config.toml
n_kv_head = 8
vocab_size = 32000
activation = "gelu"
norm_eps = 1e-05
beta1 = 0.95
decay_fraction = 1.0
doc_mask = false
MLP neurons of a small language model. Each row is named by its layer, matrix (up: input weights; down: output weights) and neuron, and shows model dimensions 373-468. Each number is 128 + 24 x the weight over its row's rms, rounded and kept within 0 to 255. Numbers have three digits each.
A block is one neuron, or neurons of one layer that tend to fire together. After each block is what it responds to, as a language model described it from the Wikipedia text at the highest values.

L11.up16:125131136130130136106126127135134174163127138142132126114170121152098137090145146143105141151117140178101122132103151132131134162123116125121135115106102136095135124176082138158137119103070126142144099130139137122152155105133107141111129146127169093124155099109126148143136143137135074103
L11.down16:175130098124170148132122133107121131137151105156125113103122142127095160161144130123085119084151185161124100124133169143143127165107110127103131093114145101134108137137094143129113149101064113117135149129120121119107161146114137150074135108129106135093132140137115122161092131127097113117
L11.up984:118164109102153080128122102100131120140108057153123151122128162131126151105166113166121102121136154150108137086164131148140096124125127120102146142119132124163176106158104093135121122124165133135123121131098124106119106135115140154097101154130145121120124126136176132105112144140112083092
L11.down984:113113125156122151140136138121149120107164158140137182156121158114148117141156183161129152124073126121103142137116104116162147079129129157155149119144116149119083125119095129129144178129120159127104139106125136148119158105143107098129136144123130112140124122119109110180098081142150135123
L11.up1315:139129127126134123124148150124150071108111105115130139131167111127132136116134117138116138156092126160130119126120114143111128174121135122127135143122076152145154105139159138123131149102073139176114175133086094142081111127105121087124121131127145114117117125135084126144072142138147154134
L11.down1315:055123128151104163127174124134143192111112143149122107145163179114111171132086104109128126108123088150112129147112130151120103166133111172172121152117114148091122120123138185133163153124158134129113111130165101096125115088143095104149115100134114113127145122096129123115128120139141141142
L11.up1574:145097144080121109112119150147111144109149117141119108111144098124097131127143106151146087130115151138162097119116131126140148130144101127111112146143112132130128121176106140139129125078104107145167089136150106137164126138118055119156140123122077160146138125097132138168129113154141090140
L11.down1574:085103148154106146098154175118156135067156136106141123154116152121125148143126170130161129121091124117101172128098159149114102127155144133115165131116121170130067147098106134150112142110122120133109126144147101090074152110126132124094152114137125108142170132100120109148128122108103096159
Verb stem before suffix

L5.up153:087148109115188116088115150069119122139122138161158168101167112159136141104163158112083105141122127141134120150106144123103136098113129117161175118097133129130133117130123142142132156146158135152116139126099138104108135110126111127147164132154151147137120127122143131107166154138104123150
L5.down153:107122164087129146123116115104102170075140099111144125120107147135113140157170133134087124128098123136155109127108144156129107158147129157106153107124125126116170119044153112131155123118134102120140110127160138075145174124092124089125142160121129100121110130116135152090138137155121093146
Second piece of split words

L6.up18:138178117154113183140115148152121094154097132134144080151144097108090119130096131149104169151128104088126141114163105145150154117146124106140078084111160131123077125102143113165139130119139129113124126151147136140132138154119094108111093159114116128127163119102137137163150109111148103159
L6.down18:156139120143125150112109152159153122156122112103108151128127113134107092135117130148139134142127070090115144096161117140158112116179118173125085080135126142120088115103133161162134163133134144143085115122113099151140090139124134098112101111136123135152137107117150172188080157117144109148
L6.up866:149115113142091140124108133159093146152146141108097122108101126168111175136116100144093157088083095086107166135131146164109163161176147131111170154094131125143142102142086135135103133113134173120087144128123092135152126124113121112126090159148111123138111143146153127173138083090084123113
L6.down866:115130126121157125143098103151156122135141101138116150111124116120172143126125151127121173116110096105133151140120125153120134108119152162115141130122136126135145141143124151140140108105115108120168181096141119115153165094145157120140077090149144154106103142100149095131103134102124158108
L6.up1094:141146130150148138091096081106119085148137114126118096100115162164113157125151122116159140158123169109133129136135120110144160119138109163066138113086128094081076100142094158120110118132125109135098112132122105126114122130120115127144092131120143134077112138124178149110129106106148157086
L6.down1094:155087135145170119119146092137122110091138161131150127168109122107131128139117134129115139083144120098176131144143130142106165113129123150064166116109144108113103127159116151153089131114119124147112145101109090133111143139118113102115083134124152134116123160137104121099111155113178121074
L6.up1650:129132123128124110091128130124132131142094129137133150124125133122134122125108164100128112105133102101134102155119127103107103107083081169105146129144105135072128067120128134172117126124135105083146127162122108154132116086130133141143112134097113151150138132094087162105147096110106140109
L6.down1650:161092150153132076078102094122118147111104135100126193092137134139113115110118182141128146136121158141134117163127136093098128102095125123141181148113103149119116131129139131108123135155133105116131119094124138148113168097151122111141120106150125158120140165103071097099113096080126134078
Mid-name continuation pieces

L11.up166:138110126167100131124147144172140157101103147172094128096163120143149136139139113145112138098139121138152125114120140120147165103143146125112135090114102122141117146104181127188151117144152150106127107157131150142133110125118140103145112130135103161115153140091145167123109121146088131096
L11.down166:121110138159115143145119169137086131140104076138116133100131129174116124115155138085154132148146071118077123117117112103128117141153137085110106114136091101146103124141137127099130113147145175150086146105115109138096121108117128133093122106128091117164143147135119174093085126157116130118
L11.up1059:134086099126159155165160136109114161088151063094135118128134112128194127143137149135105124112079103089122105128119128119113142148139158145147094142113153114100124129168154151151124174110115156161113083073101142151082121100157130122178078145114110118096091089120126134181119119144093101126
L11.down1059:150152141113149160137110171102139163044128138104153110111155137120096164121127078131118120126115135135152132186104128139146152124173132143141135144149103120147114125123121106130178128128077137148104109127131133146107128142186141146107089128113140119140120117103150133145123089129122088126
L11.up1154:129099161184079135149155091114124133100136153109127124117096166156101148093138115143117135118174127116089150127136158153125126117125139110097142179151113154103151180141116113171163106149105140103150113153135126121104153121137106140116087091129071088125152131140114134112156130095109154143
L11.down1154:091129133162132140154123153132159110130109135122101113158105141141078114169119150135111116113162143126164120112187164169097134165161178110156140147141175111126102114155100160139143138104152104129087109121118123139110148164137138093123109137089131143149120142165123147107134112111169156092
L11.up1288:134137125144154142136122119149132096108120166102102148137111126165143160125107151101145146120109117136106128090108109136102123127181139138159126136127154150144105169056139149165162150161189183128095147135146120121121118113128155133116105133130138134145140146104118131155097146119105161071
L11.down1288:114118141133095131174136132130123141125154102166100127150107151124140151116108105105109135147103134138078138090103126115138111187134147101144162085091083157128140117100166164147126115147138136113107110115130144081153141081116133144110106101120092130152122113113138154116118145172147134112
Inside multi-word proper names

L6.up143:125139150136115124093154122109127121130129141119130111122126128141170143147154170122102123129093127137075119158127147134139144123117118149119137116128126103172117154107147095095088173137155110121128157130110102157098129128092121115094112130128148117089139105150095132119124133130101106119
L6.down143:142098172138110115123123126138118147093160121131138123137178138128152130137155149111074092114113094128134104121120167151129126104116143102114133134109128108132105132113172088144103159158143105141105151142111145122126143100179135166101096140097140160126097161127145115125081129132128100140
L6.up319:085122153141151129153140145059151121142129135104086144149139109122087115141145136111096099129125107135111133163071143094135137132070170151124131136123132117136119109136110121148106142118110091083145142132145114134099097103121162128115183143091132124126130113146161139136133122163067110100
L6.down319:147114141107144136140131108149097133114152116088106108074145126146139132170135130149108146129171127133087126158092167110136097126137133158118148164144141100121139149123111089102125120143127189102148123178154110149114091134141120100147116155107086129107132116136093124127125142135159126155
L6.up786:127149150143144141111109138119130127135100180124119117132159132122160129101174149123127077125163148176104132090134192148114140125114135169080152107123107166100129115117115158096154149090146107079139139156190119156124153156071095137143143096083077114134144112142143126117138129120129095138
L6.down786:171119098135111161127144143087170120133125130109089091124137131133110151127076078091123116078151136127114124153137128148152172122159116122092078078120109148119179144102144168110102096126135114122158104144146139094134141103143102139133092134163128099182070170081141142137128102091115114152
L6.up1335:090099135097140126091105142102099120113131157111160098127161161134148117117139163121099097115125145146094126133164153154147133148127121134082156076117118098161102132112101134191112163121128128114101111147138131133152157075117136132106102155150128112111134095108117113125170118181113114159
L6.down1335:100136160125147124107163149152107141069153111183147105126104157083093126178126149107146139123168150135107126128120179127171146143132177118136098100158085157170125110100130082173133107105148115145119123123157114127119121184062135124121108159081139148108133135161160110126095160123077128177
Mid-word fragments

L5.up1500:122117097124108132131118115121102125166141132096060140131105163138121130128094159149072152149135153151132118135113130121124113138120115154172104128126135132092100139126122130117085144133096111111161136122150105121156132102109148162115132094116124176109141164126162114096150111147133166106
L5.down1500:135081121127083090130121115107138151136156084142162145122153127164118127145158090115133123138162186130134175118114117122101151120138135152129109106149154109135099093099116093155129112150118137107124134148148127149121082115101105114124147134130112126115122149155146101144078110128140095107
Prepositions before events or periods

L6.up1212:193114132071103148148104141102124151153145135155106092150130157114133115139115123104059150128139130167115121166139131159183132100137147102125127149151170115111090104073122100137148164119132119132125112125123105112133122081154113111119145116166099127112100132113121125118076115063155112136
L6.down1212:107137166144093117149103131140122142149106125105137090145117099141115091126110140156125093098116135121112136176123125139139119163140116088135126131099125134145137098073120153116128176137108154137157141099116124094155106101136144109123153137122137148115162140117128133160153189144140125114
L6.up1327:099125128130129147117090108155139126149102146145139120135119082093153160132155118120119125117109106141136136089132127156133130114139082143131084152103107162169112160120134144107123102153133078143132101136127131132121166138157083127102152145152134142155164103131129122105129136123136131148
L6.down1327:188156140131135112146113126168100134142096113169177110116116167166143146139111121128135141159148129135167121163127130125112168170180088154114107135141144162165143112071099106108123114103169110141141132126092093143135135153098101130104141108080138123115144110140127126100113101114149109150
L6.up1627:133097131130116159164081115126128136134094106118111108169149128172139148153100163132122135122126124121180080167140120121115146122158112088081135157137126164116108109097106134124119110112074132170177128093174125136165122160121160106149167136135143105164118143163149105127141135155116156164
L6.down1627:143135124071139115123104154108086130090110159101148129100150179132163095164147119154114093120160135103110160080129100143167118131128151152152122110128136102077132143129143139129132160099122133122111113129128120147120097110130119139131122107152143170112203108120112156162133106121107098133
L6.up1747:165163133129171111137086135150114119141050135115131131120144136143155137146105078166161136100124124125113118129102136111168123174137091145111106136154107118136076093161108130115161113135173119156135137139135069137128123157149128125114137145151090087170147149121115136104164126086158132125
L6.down1747:192125132111101172132100108096100158149107118142123139099095144096177142136129136144148092071101153142130119150131140140157136167141117135117103164152162114132112123117119106114148123130168154120134111151147120165134147167107125093119095115153123148095143140110104153157122093140144138161
Start-of-period words

L11.up438:089125103152123084116131132115136129092132133106096146154112110103112151165082143148121100127103144131112122112127140140151130111148145133128111109181148104172165165123172128113118129152081102124162127163129150111129103113114174134091125082106126147127106172151137151150133145126086099087
L11.down438:132119162157068146129131144134162113107106095116130140116148136103108090111114103164135097164132099138120152160127131146125126106127125154109154097136139082137104134118109119132080076085096141118138117138104116111134156107099163118178138128130141130092126119132152129137120140172149128128
L11.up1597:134074155143105137104111145110134147137145142107122139094153142095093135170083146111099119066100101164130109165141114158126157137120130108122099098132169106155132158169152108125173129152121107175114125105096100115161099116131155138117135123105126171140119126166148137092107129134124149114
L11.down1597:101176136117145133125147125153095120092109108141146145179107144155102167134153158128128118099112141174193133128218103095135110157157111095108114066085132114127153143103117149105138134153158131155183160120161135132116072162111115092112102105071128150080114129148116162144150154118156167152
L11.up1682:095119098156122092134110155103134101154103096129113105111149125156142128120123133130113147118192183136148153136143128144151152125156136147125105137074137138161160113122117099099142156093115102149095098141123112120147143128131132108146140121145144119137153114137154157098061113136102117125
L11.down1682:154130113102151097083144126075140141102147098138126149149125109141095145104081168159100116081100139127146124123127116135142158104165150148107120130153155105168168102149151146095129117133143178123100103150166146113152147122086087081113142158101101152157085101109091111170165116125105154077
L11.up1768:117102120097112133116108102122098109145135105099150164131133123155131122104125137146106149113109133139091109099159127074129158129149126181112103075108146130109128082145106156127121146107131113171100153110130140109096144147131131144113132129177133113121094096102125173157118123116095159149
L11.down1768:122111169122111153162118159145129121118108108099146123143119146117133104101125140157155136126089102122160141121148123107140092145111139108120119158156104124118162131110132134136171163150099134122115146114160137159120131107148126104120143107133095152123134161135156114129108112118085120137
Onset verbs after subject

L5.up1351:102140136144125115147089126156115087123098109121130108191111120156137124127138108137081102130105164152172157133137121146128136142134168133149135128120128148092134088122121105148144145155158054166136123145132125127115141127110135140113108151137122110118140160116119154151181144133129115129
L5.down1351:132115145156118127175117132145132091130117138146166129165158137120189185148128144128096117104104101105168130148145130142121123127181179154108146155129107151157118117101150063146088110107179104147091108115154146165123115120144155082135106122110158130111123158099126101120096115136125115125
Mid-name word fragments